config.toml
num_hidden_layers = 14
intermediate_size = 768
norm = "layernorm"
bias = "none"
init_std_qkv = 0.0272
init_std_o = 0.0
lr_mult_qkv = 0.4
max_steps = 6031
MLP neurons of a small language model. Each row is named by its layer, matrix (gate and up: input weights) and neuron, and shows model dimensions 16-111. Each number is 128 + 24 x the weight over its row's rms, rounded and kept within 0 to 255. Numbers have three digits each. A neuron's up and down rows have the sign that makes its largest values positive.
After each neuron's rows, "fires on" lists the tokens most often at its 100 highest values on Wikipedia text that the model never trained on. A number after a token or word is its count.

L6.gate416:118107115120158172122143095153096108165159150143129179098157155129132140135141089174115112130096134107142130095133101104164111120116165115160144115109159132108098126162137152129136157117117085103117131087124100144129085128140118137142073123174102143133088131132146128114118150131143079158
L6.up416:116148195129108135104153132133073108126155105115166141127158067115091140203154118100161145123113164112122148114139131106116099133127123145186137099126138123110093118162118111120146122111098094138095119164123160165117126119115109143112143105123141144170151148177153111139149113128141113102
fires on: "a " 15, "N" 12, ", " 12, "e " 7, "un" 5, "in " 4

L2.gate198:138180125118119109103141117127082151118120077140144117176144070122133094118121112105148133088149111124151106134131158092107143096128120127151100145110091139158139130126130135159173128102144172120165146149143144188115180123102160105119110131151103126103138125094129107149098111134137133117
L2.up198:139147117154133109093131139127149157140142126142128123154172133113175122149117103094142119101109086131130075123113146084158141107122122076113123126169116086074082085157155138164154115122150113118139192153143086118098112123146100115146111118167114146135131165114181127134107100120128134133
fires on: "k" 18, "t" 18, "th" 14, "al" 11, "i" 6, "ur" 5

L2.gate397:135102113131156110111121153093094113125159121124141094157148124120109127107171154121131133140102155139171105105132100131120111121129125141115088121166166125174108105118089144110106108127127102066103140141140111196096154128115085144169133132124157107130154107134099123109099160123120164112
L2.up397:156111148128131139113150131129139156140158105143090160117103148112151144145082104126168121186160134092109100113106144164106127159134085111144113116106084109118149122131131140158114147150131143160154122127143127149124109151127142156076151097160103159111123188105148145127093132083111127151
fires on: "i " 13, "ay " 11, "U" 8, "ard " 7, "on " 6, "ad " 5

L3.gate75:120104122136149121080127151106133139135157167096181094094108121161140127108162130153123131102120111156102145118096104144138113116158129093141074116119164137151133088110099112096141127135101133166112152126125102159121125116179154157147100143131131138121147096107116109140110149117125163131
L3.up75:122124141078127143132175150122147098169129154123137117088098100135125130111135102141140134148100097147099175143129151152131120128172067130089141113123079138125145153102149142068106117164104111158119153121144121140097120163125117128092127181091125126121158110106096133117142143145146135120
fires on: "a " 33, "was " 26, "been " 18, "also " 11

L5.gate636:144114119137126143122127127097138111128121133132145115109135173136142140133141127097149102118156103124165113128137139134128139168154155153147108118168148148115120145125083128124127108137144099146157137115136117143161141146079088121159125134164129107125121108174071108138153129137125179161
L5.up636:107113112131142131107133117126114105157149132130102132151109139108137107119101132118136101109126104079117142098119108149136151165125099118164113119111140071113107162128192164133093105117135123184144077129117123117162124135105122125083140114148096125129123139135120110149096109105160132141
fires on: "of " 83, "on " 9

L2.gate232:106106114137140094138140134124145122132173118128099136160132098122149127110119135127136148114097149130105146111088138109114166133124167108110083092111104125186119113126166132083115117133121166094181135148180111152147133123118185134128089146120139113139094152092123127136132132164121141112
L2.up232:109109094137148130135116155129109123124140089185154125144162116141142137155095128152103115136084172155033155127135124126173145131127132100138115094141129149191126104125135164091091072128099099130171106111141119115115099158141134109144133157096122131118133125119161166101107125141118156128
fires on: "th" 37, "w" 20, "f" 7, "the" 7, "-" 6, "em" 6

L7.gate317:104117128162110124082116168119127149118171154125109150136124129168135099097152116116110124165161145137182110101172139139126091139162149111142102127129106139136107115077089110081088162126180138098134113162084128149071159142141152145174104161163117128118101138137145148152141121138122141164
L7.up317:132118145138124149173149121143131150176083128082139107126102187118119132145175124126090126121123131138093136156105080139168155143137134105139118115068109129099143111138126141111085128128124105091101106165113110097160125159177164145138149112166106116119134161146150137157138097133109142133
fires on: "It " 20, ". " 13, "or" 11, "en" 8, "inn" 7, "ov" 5

L7.gate579:132105126152153110146095047106148164152110146169165103130155125133060103143167160080118126103127118091114145192125123138149120113164143130135135125097114117122131143143122081136111149101139164083152162140087154138126139132150140141115099131093147128133203145096148119115137153130129078140
L7.up579:107189072170121126112106106117113149127149097118109108127149176082129142120143116134102132183134093140125176135121137152125120123127162135088191069147132090158176138123164115120142129094125135175135118125165161167155112105101106144135100189124121133141159148136136142150160152100131140137
fires on: "is " 88

L5.gate302:131116197160143072111111115116120108144160099115115139114125152177121111136141138157069139131102120135133165161094102136147103137160115117076140102076113097148099151108132159089097126082120119124120124119129141147121142160078140082141088156091109122115124157153096098100137146152142164152
L5.up302:134112097103125131099124149159171107125122144123144144113147160159153121121153133138159094123131150101090141135096044117114181166146172105084123107133136138135144074109107159138144111128122147153149095092126076089151122166113113140130114165180074098128106113139100141068120137130128148139
fires on: "ian " 17, "ic " 17, "tic " 9, "ow " 8, "y " 6, "ance " 4

L7.gate642:125118126131166066109109136115155177138089137124142101107146129130109135136160139133114122129149101097078168155131133139126178151119081160110094141151113147146114165167124104132127110140138124098142102145066078111151107117101112169114107165090159128099143131103080144147119121122132094121
L7.up642:098145114146152138116098141146114102136111139149160104124186147124111126119122119106090076159126089136086141203127149120172160119129108123127140167117118119142120140140144119141131157143133136126142113107127119143151148163129106144135181094103151136148129098119115147134128118125141125102
fires on: "is " 63, "are " 15

L10.gate288:147124096121126084111189102149135174143128156177100139139167118125107096092065122115087115153122146125147138116123107132126152099163139106094125127125096167122152109192095103161104140159133137079143108142094176136127163133094136097139128173112144142141105108102092137118109110147080134090
L10.up288:139129073139121106162145129115127097125113118113113098156173101120117153089144144140170147134115148104141092091107072114109128152155123130087160168146133143154131150098128125158145099122142117086178149138169112114146104120128101137108098107144090117127096118119110146131126136131143144144
fires on: "or" 20, "om" 10, "y" 10, "x" 8, "er" 5, "z" 5

L9.gate406:119153117147127142105144120150123119101121117144134098175180102135164119120127104072139097189107105118142155130158108106120103119123139100124115092091094138145121152151144107097114141139126118106110130138101160160130101077173095108114143136172121119097153128124167130137086149136130130156
L9.up406:081131132147129136123170133116112133134134123081145129149159128090148092100147169170106108132140149137129149088109149136129135088102127116129111103126127077163166115162145136158136152131134120149124175122120124140105099153117150118121128135093089135141107132130078153122101128115157132172
fires on: "A" 77, "B" 10, "E" 4

L2.gate527:113121132114154135145141149139131157132076109119141118115109155118098141133139107119121120121120139125109140143158110162123095107115101100143140117077137103100110151120111121108163123172154195130125104084135151134124145120124112153131085149161174115146202129070128082127134086137134157147
L2.up527:123124150090161168152165100128151110145146108102139118116126141096137133151093127134115088132152143120088106127125104114133138172118138145142145125149161092120164129128185166130122097143092137164110125146130114111137110114108115139116156166149100121130148147134119097105159094128159089111
fires on: "s" 24, "| " 12, "ery " 9, "le " 8, "s " 8, "ter " 7

L6.gate740:141134113105136114079152123169149140127105107147153141134127093123135104109092098115133099131154137101127097071152124127137112166100138156121120129123128177112118152130122141117143131133128118170125108133130150144127143125146114144131119165167152118103144123149130108161130102151151160145
L6.up740:157156116118113083100138105144150125140123144084143126111149131085149131160157153138135100095119121148067102087140109149125190170123151136125147107147181154137158126128139171134107096106124143169108165120133114133088143135135100131127134101113125124131129113086146115137116125111122127129
fires on: "(" 21, "| " 15, "*" 13, "K" 10, "s " 9, "Sch" 4

L5.gate525:105166151108096151145173158129104134124089094152157133129157170112083112109107134080134140113091112107103093133111136117080150128099129106162147146132093107131120122120132140138138166187132116138115091139170141106165130124168134137139082104172116133113121090103089139117081134109153163113
L5.up525:118146159129133145148125140116128107105108123105124155087138131155092136101126120119150154082148126177145107119108128138115118145127137135120138113123112129150110093118161131088089113136114085137112163148153152123135172127141183132156080112142113156111063078104125139123100135141170088150
fires on: "the " 54, "to " 11, "in " 8, "by " 6, "out " 5

L5.gate530:142139096132118086096106144117104134127188102146144132137151120150149117106103092110129110136113110118128152107133101130154139117130155150149154102178137151146145108096133126130153121141113141135112130107131159101151094154111138104165142104166101097091148100109087099168158169128136114110
L5.up530:158133144099153151127139165134134132092114160113134108105138086123129117122159119130136134113155143124143147068112163063153141113165132139090112094158103158123121121098119136146142156132134136136124159104124119090133147185098147139117108136119069125147127139113134133143153125126115101095
fires on: "mon" 17, "on" 17, "Mon" 16, "al" 13, "ic" 9, "il" 7

L3.gate270:114122127112131092112106156140139130140125134166139113077145134137162137112075123093130106164129116132213116097142127136106142136122137164121131120125144155125090149145103136113177107126096138120135132122133148177131179134093082196141137080160122117097143113106111097108124114130154144118
L3.up270:095128168161145184131126138088165142122100140100131134152119110106113110138099145142134149130108146070112107131142153107125143129131092133193132154127107054140155161126173110144091111109135121119135123135108115149131140143127176102129127074140130145117147180131120129109101154128119116129
fires on: "C" 24, "in " 14, "it " 9, "all " 8, "on " 6, "ard" 5

L9.gate767:112163105167163107135147111177112131099126098131092127147112134146081117132126135121102082125105110137152135137133173095188111099147161125177124118077101083182098123151176125109162139113110112114118126166145140139169114127128125111116143140111133133132097105118145110109117120108128142138
L9.up767:134096109151114106092141118097119140121167131154162088144160120152136126149107108090085098088099115148128147125082119086147151122126146138121130117128063109155114158148151122161138094161124091136142111128132084113152104123102146157152116131133140115112130134131107131095138104127157142142
fires on: "th" 31, "t" 12, "em" 11, "ed" 5, "ab" 5, "im" 4

L6.gate124:132100112177157133149116143128109119134108133175139110108180184151102118122143122126108142168125098098117126166160109102127134110172099125111124112183122128091118120147094164113132132141094097103171110116126108153121153146135123171131135142117142134130134114121095132161123120090116108132
L6.up124:151120110158145118146138158143113103125098151161141085077162188152143110146166155142103163157121117101115124141164129108141142129153103125080115137158148145094140124165111105098139172158081095123139094136100100149155146140112151175098167123099125141152130152125128136173116099111117095129
fires on: "be " 48, "is " 39

L6.gate149:106135161164117098124134107093125168140149119174119141154123094152103112084150155112110132094132125137148128180094093114116087109153118124102130132153093087125117120125115114171102113129143147122108153068132107090158147127103085122128122196086137135129140146151072126102128111141129102116
L6.up149:092084109102147130091148134068134149141138139146141097116162157147154143103104154099176140139115129152164134137108083136101124121077132145104149134135113116160101092090136156139101106140108106175175084090102113098140175161125092125130117132112083117143132146149108146117113168124145121159
fires on: "an " 27, "ian " 23, "ic " 14, "ese " 9, "et " 7, "ean " 5

L10.gate235:123126122131150102149125166085155115120145163107134133157147117154102105165149191132155126137134142123112136134117135121145140094105082124122097110123142076133088113157081103131121150102116137128135118091127128161097096072143131133146105123109148115103128150122143115173122163133136149151
L10.up235:131096109100157131152115116114083103131133125123082161099071077128125128122099164170098139102133147144141156162099142146127105149140159069132160107092152139156094149110117133151152148117133114178109100097131122169113170181158145113160109124124115145136149138149161189086117167120120110103
fires on: "er" 18, "/ " 11, "por" 9, "et" 9, "sist" 8, "re" 4

L6.gate352:159152107116092129074161112143098145106138121145138111139171110095099143126156063108148081107170127128115119153132093071121134149121166156134113153126140105128150175140108123163109125173142086178160088149129137119139132124138122120120150111150137114118122103110133091088157126123100157148
L6.up352:131104149165147131149166129120129146122149129137149103137108088119111163091134160170117134124133147121140102153149140128132171146120125150171148152131115135152075132150154163149128113114156187110140109174121096116136116143166140109105107156088125138106104125115120109127148117155141101082
fires on: "t" 41, "n" 19, "Re" 7, "sh" 5, "g" 4

L3.gate314:118145138160143134125125145138152157149146135129153107096150152177104143067126141129164136110135117125168164130123109117162072115171165118128121123141104125118119143090114122091129155125134125145123103135145153166135137149097109134145081132155153141092136096105119100119111129166105166131
L3.up314:133123138135135126134145118136131093171151160111095120077118117083128166156130161130129122125120151132108100104114111141147164124140110133094126137135143143126159143117183143144095115105111059149127111125148108103179124079143190114079126118076115113142111114108170136097137133128172116118
fires on: "from " 52, "in " 25, "since " 12, "of " 4

L7.gate765:154145135102174180145093076132130099103140105139160082148133148165110114149152178116143134127124113173133113154131109127143148159116123150112127147130110061132108125130117139108123136130137119122097142103085113160165166110148113113135089117132127117099164117166128117155086116131099100102
L7.up765:114147128122122165101126094165159077179113148144101078074075092129196139117122131117112152164125132142119120093175128123120162161133142129152108110116123133162145087137135167106125150110127119114137155142156156150081159143145149158131122113168136110123151134140110102093143098135100125110
fires on: "ell" 23, "born " 11, "th" 10, "d" 9, ", " 6, "died " 5

L2.gate50:145136143140141124155151134104168149138126115094113140119128185133102120082128131131116126099101129099135137113106126153111103108135113156129127151137149082136139195126110093121155113120162108157104056129116167160139061100161121143129116139122141164122095095141136091142116117147102137093
L2.up50:139144136147145076162143113094165135104131081111091138148128127112134131139112105121097120112117134136111150153101138140125127099124125144130124167153154108124154199131124091142120088084131104144130073082163157141163104133155137151118145166143110127113121103146141115119144132191133132092
fires on: "res" 43, "os" 34, "num" 5, "ers" 4

L6.gate328:111125124197148120101156077105137131152099141099097134118126135092149122116142122127135115133144138104125115097127122133127113150148136137119094113105144097132143121151076092084136093113128109106126112163093140167112102121148133150130119107084165163119133132148158131097163125119129140108
L6.up328:092156171117109137162117168141146091144112145101122098119105124169108153141156093158140147155128165136125090117126156153155156178112160105145155102100106126085132132137116119139135151143110094116138140168174144069126092124162107130186168062140126105112139095098116104129135142106121114153
fires on: "a" 37, "ad" 11, "A " 6, "u" 6, "ew" 5, "aw" 5

L2.gate695:095105105109085161153154138127090142173125100116148094160122138123153115134122079129113139095125159131155187111122110113089109153114141176146156125141137097139115133090153148093108141124117131133120168106156094154126138089141137143101133116102129137127139120107099155123131157192106159144
L2.up695:113079115133094208147163171118120116124124146103145117130151115089138115110102138093160150137148118119106089120153130133121128128109121138166144139135130090126128154124152089112110167140131070116116105125137133146075081154142115135136136139112138135139108106120099170112090150137164125144
fires on: "e " 23, "many " 15, "L" 14, "B" 8, "ore " 6

L9.gate610:139122078161116127156100115101078151141143110141103115121137106180165125104155159141128140152144108117204140162118092125139079128132119171118099164122129140088159132104118125109168110140099142118145165134114145081084101154126155095147142102130146097119161140120147115113086138126118113165
L9.up610:135160105141167098105164147155136169136132122126137103114175103167146144112123151126144122180131112136109135123177134112102090151122136147129086122111164151139113136138129120139181104149081139081163185136134155107089136134133133137120111129103147112094098139182148114137114127170115103136
fires on: "a" 29, "| " 16, "f" 7, "ab" 6

L3.gate644:116130103157147105070106160135097115103156092123127113138128158162149125117103164108098119154095117125152114129121129124120130090106146081096107121123143159120083172174114128123108099168108094153116102076120128158091120166110112117185140127155142117118138090123077126126139156116133122164
L3.up644:172141157088125126084103129113127135121141122170108156151114129096122108066121095138159135125114113089097124170121145151129124105129102094176102109130113158125083121113109123137116144116124159092144110097120159119112136188135128123095118103142119140150157173138129146146149173100101116092
fires on: "1" 25, "i " 20, "-" 10, "i" 8, "2" 4

L5.gate423:148131102149109104119157147083136158102129086155141108086120150116128110103121138100101103172149088152138149131141129130178130085113139111123104136124133152127084126096138116109140171108098137127156139121142127180090150127156082138143151099108147127132116116114147104123119124130123155093
L5.up423:094110129162114174156148138127112089112137125112135098097137109141114132073116123176172176118105155101132128112121127145115106104095153140111150125159112142122125122119188163139133150142114074138140135117162124183097130093135116138130106151095107131095106131142151096140125160119136123136
fires on: ". " 31, ", " 14, "League " 9, "0 " 6, "li" 6, "ati" 5

L2.gate648:124063160124144149151127150165156162099090139114120109158137154118083136158156094144133126176124181099116157081112131077117103126138151108115153124102156128112149107134128107113144097111108097111135160091153157154120125112140173133164092103104127152118152147167104132124143114109164120112
L2.up648:117145098086136115126143090095146122152160158117142148090184125131108119121119155091132110095113118127131087146116144133155128141170153115173110115122148122152135141133108108149120160123150119083139133139111133129134166140117130139150130105130105110109121159107158160161070096056108117087
fires on: "y" 33, "ast" 18, "as" 15, "ch" 11, "C" 5, "ov " 5

L9.gate712:103163114147110136116162117128093110163093165136090121117179103139135143162140122101104125084188117086123119154173163129166120132132128095148093160131149105131128167129109131155090125163161116152137132134072106133164132123137143141109146097143184124125146088129122123157126139147146163119
L9.up712:107111122150133112125122124150148105180148141119116168148143112103111138139113138147175108158168144123124119110082126136117131125147104099156120111143114107146102138082144140134125133074086115087162106109079152148108161113145154131099102179116132106109138155113099118120166168152143139109
fires on: "t" 62, "e" 11, "sh" 9, "ro" 5, "st" 4, "r" 4

L5.gate582:117096137115125147174143097106134088129122134097118116138122128121112117106142129124129161087133150133144085144115154149108134167145102142142127072127183101106110119077106125136144104143090136106110133117141151121177190119145101129119133085173117130142157098108069112104151124124116141125
L5.up582:089112143110174146153172158121114101170136161143115149105113135118138112110092138135165166081126103143137161114111170093149110100157116121118139105124137110103096149130158120105100118152124150133143123140183137147141152156094113131077116106133108123137157151113121126126099143116078167069
fires on: "ate " 22, "ed " 14, "-" 14, "on " 8, "ated " 5, "e " 4

L3.gate274:142157147163120108099125134136127152091104085109177103139131099136110134108121127146128149139116129140164170112118099085159125106136126138114092113112099152116131102102132130102155139152107103123130148113114157175105091082173112142152076118115121136118135123099136084148121093136148141136
L3.up274:108120110136117159106154109187078092116101112087143106104173114110160114135139128150141113159137148131129142115105110126119110130121111160153148111126117149122100138127102102101153115141090136145120119149119173123124130107177149144111146113093078130146134140077111110147113131128125130154
fires on: ". " 33, ", " 22, "ad " 10, "mis" 5, "17" 4, "18" 4

L10.gate339:145126155142120149137106075148128118104182125118127129122171095124139124149100120117127127178161090102139146094113075102127131117126102152153128122145081094171117100128125081196140176166095198132099113085101093111138146128103110150132139099151144112126169132107140136153150120182096186113
L10.up339:114150130155150133121166138117098129057141123107122140131182133115111132114139176115147153130153122074086106115141139130127150130134120193112109079131145117092111144140116123145183152158120136127091110087135154139151166117087086156109096125140127110130143127106101138168144076085161114091
fires on: "Al" 21, "on" 12, "Col" 10, "ol" 7, "al" 6, "col" 6

L3.gate444:115104128122144104139137136128129119181109176131143122104087121121144142107133120155139123152140132119136161128104121141123119141087099149114099122168134086152146141126088191112146081124137138171118118155083100150127133156133142117136118150162130118097129111078126153147101113084072139128
L3.up444:146129135127132139088111118153113155154124113132180131111143137106106109142098111161149125159126167121077117136094105107112136131168114115129141169144133124184145129121112111096136169150101105141126109171144101146074148162131129144134131183082138149140098139104119171102085155108112151098
fires on: "us " 20, "is " 13, "tin " 9, "art " 8, "ay " 8, "James " 4

L5.gate395:112094096173153153068149109094144133129176106136151131137090142131143084111120135126151117127145117140101081110090128103108098129124147098092078156135109124158099153127097115106131150127153138081123139096109099111135133110134118149122149129153123114142112151131128119137164155184132126168
L5.up395:112125110147124167116175099088151158165153157119132118095126152155124106103167120159109117114148183110124119124081102099159137127147116189104124137166148131154129137125140143131148129116175126139120123109104097089147115095153115115112116129099140114114150161149156122154097123151139134152
fires on: "ed " 36, "ated " 18, "ted " 15, "named " 8, "ised " 5

L3.gate30:114134144081123130104098127114138168125153100105155107142125181163128139108125149108112133164106109139136116129150096118106143144142122154104121160126138132131043134110130134114101156136114090117125160125096140155131157149121059162182114110126097109103135123148114135142149144148150095124
L3.up30:111178085111117095119151109125148115161126093097105123103155118188139151140093126116163119124145081150124134145157116181116153144069121144153137139113132174121120097138153144111128170104118112099112123112118137121143149095175127127136155148105165104106140143140155120187120150104140122104
fires on: "; " 38, ", " 38, "le " 16

L3.gate357:156128123130182113130124120112112125128135115116106137133123119117099112111091114140119161078076118141143120141160142098138123139117147130137172089096139139156134176127099120141127107110131150116142126158124133139101094176099102138130160125160123112125198148146116103153152152141069108117
L3.up357:153129151099159149142145119133100143124170084124124133136125134153123143109086156111098134134100132138112084082101119114070155127095126125138100134121163157132094138118132134116136141106143123140130131131108125124117139218095094131110110128157125111136159160127110171129140148078151130101
fires on: "od" 26, "N" 12, "D" 11, " " 7, "op" 6, "ill" 4

L10.gate757:168141112123149097096163070145169152126121181124142144152112120129151093145114166148093120121118158177107147113108128104125123125136143079129117121130143130132092110139090121144139149069138144134142095133104161144125146105136157129080065164125161151129136143124145104093096115102112151054
L10.up757:127129167141071149119145103139145141182130132107114104181136130125130138143148141111108121173143133159104112077110145150075114180157123146080152078161163142106119110105143096119147137111106130113145128175100123155112183125136119150084143145148159126140167120124136137109144095119123137104
fires on: "er" 21, "ow" 12, "ies" 9, "es" 9, "s" 6, "z" 5

L9.gate515:139115128148131141108077123089131110119175144105140126162120146174088099113129169114101140146132120100157154153125138109095124106152116122143138138136126150124147112142108080102095130163119135116137095150134128108141190149090150121137162128175149163117163129148121137183144122126111140126
L9.up515:113116161157123152131118143126138068122129178112150076146133155117127143129110108150142121117096119123106153130133080131121168129120149141107141126117126125071132158123159153123123126134097092162120098129193097128196105152121118089101163121104124128125109128106109146135148087134149090136
fires on: "of " 34, "with " 31, "Mon" 10, "to " 9, "mon" 4

L2.gate17:120166173135073150117143147098131137142114077104132120120158117097154093079172085100147110136109101085130126138163140117147116083117134150131143123104116108131121140172154111095095127125164163120093112127134117115084170155140125104170074098164117128134127126127110175138107142121136112101
L2.up17:166147144135115127104136130144124106139167119109118123166132152129147112137145103146138143176132145112151055129123131145114151128125129104142087066119140081123110138118148098148098142130093145133119137122128108098117144154162133087164113085132133121154146127131074154076101159108151121168
fires on: "or " 27, "ens" 10, "A" 8, "ut" 7, "O" 6, "in" 6

L5.gate536:099136127141099092195149113139144144138114088134117152094184166134104106126115124098127119121147121100123166116159154171082121183126124125144101098099098088088144132132117128143126116164112146149154117102152156141110125124150132163089073118151135109104121117176102103083131148136132093165
L5.up536:133110119153137116128123181105097105130125074113147112149131120110113126128159094151110108108115149138129129118103148137123143108173119118073127111128118103121167097147138121082134099102091129097112157111179148110162121134108071141117115111115101126142142105131110151100128110139134114104
fires on: "of " 40, "from " 36, "in " 11, "the " 4

L3.gate399:108114114111110126120143144145190185108104126109145123166088197149145115175139129146131142115154153141103117122121142106133130116101146126167126135111144133117114166145134115075110138106170091114113126065118153140128079098099109186129124164137144136115131067156129118124128111140143118126
L3.up399:124140105115152119127159098171128112147113119125151111154094121103158135126120130125108123107133137100112068113143154177111116110128113183164160182144120132151126157144153106089145131117104126115137089140137150157169122111157116107117174132132153134139093094078163101110124126136134130146
fires on: "S" 19, "res" 17, "ev" 15, "os" 15, "vis" 10, "ros" 6

L2.gate485:105185144127153112153110152151121166124137110106095111127139135134156134092090120150117147091084121122113130122117142118153121098117158119134114101104140121098121111144098107136104131134155133112206129105146103184099107064164151110143084161136162132090118150135133146157114158094126138112
L2.up485:158119139119118150164163123203107114138134117088112135121145116122108138110112181152168137146117156104155110113109121110182083131152133058098130120142131143119085145094137127135141110169138126146123121149172091144154110114137132121125114146108146118131146138148164140148136165091091151112
fires on: "er" 14, "et" 12, "y" 11, "ich" 10, "ett" 8, "be" 6

L10.gate292:113166157140131143076171121148152146100130100102132137129136148163117120130102121136146110129150145134147126123133139119159103138108113122191136159116135139171125112114120120086144174148110135151171093104124141103106142114154139152150145148112119140111161151095145177155103160136162175106
L10.up292:084115149123196103106160088107133106139095166140152106129169087133142129151087099116150110147118115167163151127103137119098139121094125129148130137120128181114119144102090136133168159149133129151123106123158131130142103162143146133161110146114133121114129151116150127100140133159118155110
fires on: "bo" 46, "Bo" 17, "Gu" 10, "mi" 5, "Sk" 5

L7.gate701:175155126148093082142146118118138149139123119107077163169157131145150129100080155122095122102136128106117164168124111086119138115127117114151150122138133134164156147125070128153147116152094155124135133125124156165104101111138140104114112118110147106138141112140140108139114142167123118124
L7.up701:127134110094107093077124159154129127082137097115099111124137133114111134148120110157147134139132125122143109145129120111114116171161125154110128141127130131137108103115114165151174130111098162103134105153128102197135133134126156133097148079128102135136126178145155150132113088078106106141
fires on: "ou" 12, "or" 10, "led " 9, "et" 9, "el" 8, "om" 8

L7.gate702:101143143162147109139075101115133109114125154102145159106137125173103121122139113078116127102157121116152119128134142155148150123167147154118148114135111117145118126098128110153112133109142124171117109111110144117149134083104160089104130159147125135126076118095156135125129124158133097198
L7.up702:120124198143153113139137129112109124170129162131138109085132064149103143113112094153171123117147152172138110155140108160110149129119118106161153127172159141116113127135104133140139136104129134137159128088113125118134119150121117118119116140093165079145172106097143163148146120124080142162
fires on: "el" 26, "eb" 14, "bu" 12, "years " 9, "sel" 7, "ous" 5

L2.gate258:153119104151179106117141125142128129076152141145152143146137132158120106086125100174119135139092146105149096107104101129167127125148116100130112063139133107142104095147150134088114113102087112128111169153124101130178110106145121126137064136117144151124113130111130103132115163148124125157
L2.up258:093102109129130117151107116175095107158093158101125102103099136123154107142161147123166099152178157130123145124127131158067154115118101140113110131119128101112110136137179125187151128092117123123082127101088137115164195100136155133071120090131112159124116137170117128085133091108154129138
fires on: "one " 19, "a " 14, "ina " 8, "un" 7, "ol " 6

L2.gate685:108080140133139145111128131122118106145153146104145127091131125102164144102127086143176127156128091135164113110123138136144156129128127167158117116144128162170103153119124161122130152130142121104144155110155141191108099140122090163150132132138100109135138122185098119126145130131128128061
L2.up685:148087138153157088131125133096141122128156120144109136107083175108152143156101156124118068158129134146061161124041105147064117159138164141119094158128131120164103098087175152124106107096085122136141137171102108099135093113093131179130149153151130125124177183130081139160133166099135122090
fires on: "." 25, "op" 11, "day " 10, "N" 8, "end" 7

L5.gate281:092138135134076162140107161116071149147093112106157137158143173101120097126082151103142132130125097093119166127134138092105127124101146131154144183162111093107079131119109126133122125158136153097153132142106152130085117074158093124133130098146158134087149124133107125129137116147124113093
L5.up281:157114093133109169155131105148116110145092134165108140141138111099146129120104149127124149112121119154080153126134153143091114170093159141165150118088122160131102133161132117097108113128133129122138140111141082143121143130110128137131172133122155122121116154134151132159081126120153113158
fires on: "B" 31, "th" 14, "d " 11, "e " 8

L3.gate312:129138139143148110094109140104108163107177121165181154140144118178116136077147119130120144096105127105161161117155130094140109123151135111143111127137100136142090137091077140070129142162165148109147136126123146153091142156087102121160116134153136130119184128129108122145160169115106150097
L3.up312:166145130100128125130123138128096138135148142147135162109126095110163154142151123132113142091110161106133150103137125105140166150166099132151107129133107143144100119092144171113114138146147117136130182105127121068128128162119151086096156138093086093146194175147122189147203152130147112103
fires on: "-" 19, "′" 14, "i " 9, "_" 9, "German" 7, "Vi" 7

L5.gate700:139142125102103141097138142127121146128135133129147092141141097123141180147099090083179154164125099128155161140121138133169091094146132130125098125139115126122105098136144073100134139143164131104148130177108165137129137085122100091166110079138179127117161109070112126146055127164136119142
L5.up700:110142115118125120133128089134141112120070123117120098168145149095145139129129133104141145157070155145121087094095136187121100100119170162168109109108113131119134151140142136108127132131104118130109129126133135154111149133158115078125121140143097141116137105105182133152081106178134115120
fires on: "to " 52, "im" 8, "El" 7, "A" 5

L3.gate327:095135120135130149089044140123083108157123164130101118110143128102117123111115115160121151125100085132132161166142153105135141106107173129165167114104115142117163132129096127106096124068171149104152129117113152145157114095126160127162108105128136133090137137100129107141162143090114147164
L3.up327:106117137158100146123105110077103100114147114111122111133168098118118096167136108142155134103118097115111149209137171102180138135136127092137105157147110131143142125121092118121140131088141172129107102140143109140127132148117096060181112167106129146127126120130126091184162079167086130138
fires on: "can " 23, "to " 15, "ous " 10, "Other " 8, "different " 8

L9.gate280:147135135149113117115127173147130127130127116163167145095134150146095105178166144080124118113128131105133118078136150131135086145118125122162127166125074097150116109118111127086140161154134131143144143081152163137120125149110115092128145166089134125122124106075135119114117115140124119131
L9.up280:142090120112092126176162135139167114143123159142098146158154145115140134129102088102144107124135122156174147116111099113148167141150136085136133143138110121114126134121152123091147141124074174134165104157162118121152150147139117121119114160109109124114134169117143153162176161131128182113
fires on: "bo" 29, "ri" 25, "Bo" 23, "wi" 10

L10.gate557:116185158166113101170188143103086131046120091123114132124086108143082125116122117099117133117136070090113140108152158067162145083139142130117175106148134081101140122124122152110170125118112133129127113110164144160099117140138136124150085125131126144109119129121115118102133150095100111147
L10.up557:126166172136131121112130163134132147137117075147129152160125118131083114125142167164090085109105118133159168134146155130097095113159145119094139109153108110160144151166127093110137102147119111155150138150135104120127111089134153094095104118166108118123106117128114111120126107085105100122
fires on: "em" 34, "og" 8, "um" 6, "op" 5, "med" 4, "th" 4

L9.gate483:125139119160158125089090144132151131133084136134166103126163163123128139163171136121122098111134130140120146101136160115163128190148119101122114110148121112134106082171100120095098149154140155147113142099103119121140138132176116164142129190138156153138144112115119135137159084107138107130
L9.up483:136125141133101130113106103123089092136118151139119126123134096116127107138149128109083138112104096130112153137165145118163111125158152109141183148140086125145155140166143111110135127131146124166148140134110133100089143164178137116097172156110078127121123141130077119165110142153151127085
fires on: "was " 21, "is " 18, "- " 6, "c" 5, "v" 5, "oth" 5